Weights of a small GPT-style language model, trained from scratch on English Wikipedia.
Architecture: no biases in attention or MLP, untied embeddings.
Training: a variant of Muon for these matrices, 6872 steps.
MLP neurons of a small language model. Each row is named by its layer, matrix (gate and up: input weights; down: output weights) and neuron, and shows model dimensions 170-340. Each number is 500 + 25 x the weight over its row's rms, rounded and kept within 0 to 999. Numbers have three digits each. A neuron's up and down rows have the sign that makes its largest values positive.
A block is one neuron, or neurons of one layer that tend to fire together. After each block is what it responds to, as a language model described it from the Wikipedia text at the highest values.

L4.gate92:469521524521517473443539469500481535545498499462514519523461512534495551490531499501481511536528449491489551506493456528472515488532531463546477496464485513475452466526517498495536462508505550515509505477512505511495486498471509522508497539532502491521520508492497463571479499522482468497516495472478551474511504565534541498483488523487457505514487456468466498497527523470487510472469497480476542497466496503528495515527485492477497502501488553490524499520481498526469471483523499490514504524471507510527540528504
L4.up92:504474504474478484552561480504520514546495566477486526514504476517483478519489493525489531525457524490524555491507456512509542513485512501494531474524463501472492482461511473501510517502494476483486537508537544517500501527521501487474499516503483486448531511470550525496531505501540443515519469454518472506504504529504544487484514508479443505533492507502499501486529562499469522502508520517521527501516519509518476489522489520476491547463486527485545525451517546520480488519529473439526495564492504558483522529507
L4.down92:514506493511518474470504495504456541509511517490499512520453476500511511506490527477508494518513504511502492488526479530481496482514475483477498470475472512534467479517495496490498508514516502493483478497477516530514480504548520510533509498499531490472528514513498502509523497525487459525525480488477464505545474483530515510527506509438467534499520466508535462508529505517490518495510546551480515499475463491528489488546483503457513496478486539492534497478516430489490493508556495501488526493481483495512503512492
L4.gate163:498492480494524504504526524523533534507495462487534492541494495483534530470522474516496468491504508480479541474473470534509539479487520521456545545469521466482491485491493524505487508499503508500522485473477513515510528514450506479509510524556504479485484454499479503489519487505499486457487477507505439508503505512488528511510490499479483473496528463499470467505506518485472512466477512482514513483496521516488530526512501479499543518505477525517546482503481455503521525458482479498444454480457520529469516458508
L4.up163:494509514519481488519542562479498499514476447474490472516454544492494508470485487548518544527472500487497538467512523480532544484477499527489495495483470499468459479502529464492512506523505523528463475536494491498494481545448510478514531520512487479476536472507499525491496447452494505525536554488448531520513482490492505563490493515503485492478484506491509508492482549543478501493510514489474498520512512494486505540505537464498515535475507505517498527497471521493498503529524438495497499545474481486500523473510
L4.down163:469507497561467462457530526485492471524478520512513478526489493496488488460501463506472535488453520556507492496476525501519481454514482506478481464475490488489483524586502488512455519495457491510492519548472460513493426554526474504489515520525507520481500507488549471512475499506501466498496496494501506544504480454535517511493489472501483496494502467518538526526498467494462471536479519533504497527532519556464510538472478481494512501498498513534515456477518501514474523463509478542515495543512471507497497485503
L4.gate315:489483505492536472534491539516495501483466516486528489527522479419506486485443495510534556496547510517488516493501501501482502537514498455486495518515521498507486568529518500461528528507462545500495497467505490514525495504534511528475521528494482502490479524493461494550499477522510541484552492515471498466466508507522524460513502515470535519503505492544506482515454559428504487518515501522528515480466529513467532499475490522507472509470534506463521447521486572508519490522509463489453472468526486503497523510488
L4.up315:479519531466534475541527521519533549490462457525448533477495507455514516518491505544486504502531552473530483510480499512507529445475537511467484472502476533492478518503493517517500503502513499525558485484486484517492473500496504522495517511550520482519500510512459520506551512527516536496510521487485500494497495504474531510513482520522518494507461455497529480482504525489496502527506496463489455497497510490509476506544488536526500539528491518487510514466437460438477570516496525504496489520500496523461505514517
L4.down315:478565514527493516474513546540448514513496521465489501479469495473542517501519466485510499501426524412507460489448478520497444506488529503483525516535576541463498471544509526479529489512487501524506509483515500508533498521477479506452484540489499501485498523473507500474482515471510470441479503502493501496487514515515488511526503528488465486466520502517505500519501515512438502495493501484535493513487520493483521484539497476488499534479475508499530488533522481463501485445450534506508510474521473463513494497480
L4.gate1734:482461511516516452504502552527550495521515521528509482490516471519489521461531520529497533486477490468447447515483492520469456483542494454482552498503490518448481489473524516451513477519458487471494492465508470499536467513505516492534484460539493485545516484465501474516460456532507454540527518517477507487526554514531542467498471494497509499521493503440516494494522494504491501468489521482456519465485479479499502517496514470530527485467498514476522511557449457500497524504529501485486507526481504535476530489464
L4.up1734:471514448466561554511519519516491490452494497487456457511508472491544464492514492526483499489497499473499502511505495505518542496515512509531486537479447462513520467488489514530544514492526458476483524518472498510519559488478500508504491522515473504498513495467478494521498511498514506493510490485524508531439487478509526477450486483507545521502497517496503525460505481463501484472484446493481530526497502505476487516482501495499449452477520523487486509473493481486533529474492446500507513507495479529500522486483
L4.down1734:490516528517527468460516502528530522547520520466479481496533536477486508460479506507519495499482489507493506497497474470514464474490488506512481465500497532436452476476503458469505503540455522488498523478506485488503426477563503519535521461525517485505514495501507502515449509511499495520466558500479514529530512503529508517519503463480473531493472488512525529465510486522480485476514518527475510476461525453489490472542509446464502517468491470494486490502472500494473488459524491527518494471515493515473473523462
Description: Token after surnames

L5.gate110:479532516501535491517448507502519493486512465505480522486492476493466453469493559531487512506502522506486500551488484503450548523490532533530471484515510496525477517488456526520480509508469502564449535477536517471549465527493494469512481520511488522523532508500497467479520533444474469547493486516519494500486502500499500472501492491504492471528493541508487475533493496482536503536491517531473520538490539497507497485468479486474483469476486488536532489474502457532479501500550503502487503502515500512489505513483
L5.up110:466506504540497475477473544503521501493532483496538567511525545492455476487512507521528504484457526503484506502522475498469464498508505527504524500508475491495470496485488486450514515546491505502477500489549497491495512492510515460527522533489477506504510457489498460507490477519510492521481504504502532538510524507506512474496502497527481503499499512489498500488538466509484467494500515491527492522483527513476499498486514481480509470523486470489509536445524458487476455506535539508523500458532489491485478538522
L5.down110:536509502488494509481525502528513507504485481510439463439486480467507485455501509500484576448503505551504511532520494509488479473481520512517465505503460459510506518497480475491502491461528524471508502540515496523502465439541485526528504464531493503535479500531517500520526456516554509491475516498505511499488527516471448498502491533460477523489465527528507477473484506510526492493506531536506501479493495474475516517537486492507467463530517473570504470490499533487454501470473475521474526511502478500548473529468
Description: Name-citation punctuation

L6.gate987:538500510523498531517511504499526522541521506496453486539524507482464488495489531518529518481467525484485486528483451489513518504500484507518489495478480454495506519471505489540503461496507566510523516500528490514518504495505524504496517504507485482448510493503467476506487532474514476504501503529527483520501513508501524522485539512536482497516492499494554503506511476490488513526483446496493505459498492513464508415477529498530497495480496439519494537457536488499516486532517490523519492487511491499466484469518
L6.up987:569552487525500505503530529477505493526527476491519481522525508490479510472504543490482512489532481497547518460470438509529514492489474463499481482505491500514527502518493488538526476532480527498498466481551574499521496518460455536483518450503488469510449467502496490467434473505511481510518537483537488499503525519457495518507505499535465476504527493514481506485496459499468514476503492478525473500496495495465512447453520476484514486504503508490484516529507511470521455465509437530550488514489479540472504448529
L6.down987:476507496547512484473542478514520530529501471510495449545515453522504466525509505497550494498468486537459515450517472496460464504447504519490483512532445476466501485501418482507472500527501487539492413501485478465494493464521433516507514515492461503476479529490477552491484504492472471473520493524479487511544561524481523488500456524470493530512509551457531519494479474478473490460478483479493475512497514517468493478505502522514511506483486514471501469494519507474498470462544512489537477515523501540491526500493
L6.gate1205:527543502532539537508547454533480512491503502507552443519520490482460481534455537524499486463505498466499540481479470509450512501515510526500462476523493504476513485514501512545544473506482534484507475464515537499503475471506502480458484544500498489452482492473511477459472496495507492505510508482525498491469503482482524511472543524492496490508523478458527452482494486480500521524492508498494489480453499532448508474480527488484538509506505437480518525483507466489520471471527487531499556483502483511494490465489
L6.up1205:500514509477522545508507538539524545517526490496480524514535481549493472524525549500503536479485506450492456493525506527508532472498492452488480475488493480542529483476479522521517467523511530476490479477512516499491456510512511469489526458530478466510501482471485473513490491467473478526542511538486515475486506520518532448489511513503509476521502504530467487484525453494490529523479495491513444475502495492440495480483513529470508487518436486509506523520477460485553474513528479507489534523517491541493487459514
L6.down1205:490457477515533529491536530547508476523545475485502490501496486543494483507504541481510513496518503504518508449510490528499465501458495505460499478518529456475492550519499471501514509519517482536510487483462502549522516462526452446474513503499488491505508513520482490529512493489503448528503481515476475495539472498498478476476504501513498533518506498474487540491462474482500540512530504445505459445488509473511487496459507509500518495472494444519498475493495500469481464460553476493479526441498503505480514494509
L6.gate1332:475511515529525525510502518511502514500495511507502491529517533509476520505470480514517507503506493450512516510471494424494508516513533503522479502534488506513514528520519498501495510522474533522505471502570535537463478472519507475490520471502457510483505474487490522512525497480516516527478541519471539504490509517499522433476527519534449516494474524493542492514511525453520528510513485491537440488499539457495476498467475547534499505472502476515495467540531450493503513504528440508510472530526494506501483483504
L6.up1332:491512518531541547528477511528463518544529504528512480525496449518524451512477529509497506505504474507469526501478489487507497492491492496516511474451497503481501478503496483547545522522520526507512521474475547505516466498516497496538466517508536501497505461502483486560532459508504501513475472458516523499516509468524490446495505529514500485526486515477499506552463520492485559495503483481489464505515500516494489457488514451548541530504486446533485519497491475494483485510511504502504496514487484536459507473486
L6.down1332:547525491501486478496485512470478488493519481477500498471515502543511489535528531495459519504506542536484491505500499487558457499544503532505522518509503498489462524473471520539513467532473501503479482505527482513513538531486506499481481498493518506557564476502497523471478547482497506470478502544493487498550491466489533512506456494505516506495514502461527528520504497500518479508507508494502520480478489539498541556546470503452510503478504544494511490437536492487467536488522471488469488516513471529538503495444
L6.gate1664:497519498524480529493550503509527515530515499500506484522479475502461448523482526503466482455512521462514517537523456513504474471497478493539456499480461512499515517484493485543523541509495543504491443513488506498519517494488510520499499451514528485475451497506508474476523513464465468504469494449528508521548525469509523510488502516540498495501531502529508530485527483486484560559499483486477513467469492502459493468483533466487542446501496490521539494498532507482520523507553504539520502503501470503533482451524
L6.up1664:515503507494525546531530470527487495516505436544481498502491463469490500543474531519507462504525484456501519476533518508482513462485503502505530488480453479490540450455493468499513465466533515480481521490511482531489455464506481513483514504528499509496548535504511513481524489482469466532535485448557496511513486505495477490458520492464501438497528494513506505505482476494500522547499480483491515484484500499457505500474546530471480497525490468488479541482473493458534484516479505518507478495436506497505459479503
L6.down1664:455488502547494488490508500529494477477520528548473506496525503505543500508509533480490496511499497518470550494483482492513470519490490474547472502512455500497519484510473470536486518474501547517505447528511532526516471518519509498463503476482474501455476475565483507493477494464488464524507480554497521497498558501511492502507467523481443577549482514496491497464554507485526482530518543511481485509479494495445521473479482494496521508515526482486506513490472515502533466509478482499550480498513488501482513492469
Description: Personal name continuations

L5.gate779:569516503479516479513515527497520488464477498497519491506471475487507514560490489504513489511515531513464537528485453511553540500498513515534522509450545510446488525524497484516494548493522485469486526503544500565500475487513508476484504515488486489514528518501519504507519480499504512548519504487458539540491499538539450502494459554516493493487511492464499556488550505493480467450482509491483522515489453509465458528508497529533498544468494479475522541494529481507519492510517508491455491536518463528473504525523
L5.up779:527506512544526467470466463456525513495471545474495487574482516481470521485488466525500531478540483487495477558531514492548481475544470511513525472518526490484483499457476526513533547518475472477514516504510499478501479527517518507470468472521535488510484514428515444503475484491491528464486513483458542505522554499483497502474480533473509478532494491500521437500485514507494508490462515463505517516499538528472477517544539531553496506488537507475515532489524495486512541491480475503522523480550462469517479507493
L5.down779:519500542526496475475517484470499484485508546466453513474500517480496497512495532521548476528478493527490493458530481509502512487456491473520523456517537481508480508543487557484493491482476467516499495550519473519490472500487477454507528519498484518530476467496527492544490510502511472512476481460448523510470529565504476510502427473517498506562480502497474478522496497517475515469514487503495487480518535530481536529484539469504509478513527506542519502521496495505520477488501517527527523499455485512487537530528
Description: Sports stat numbers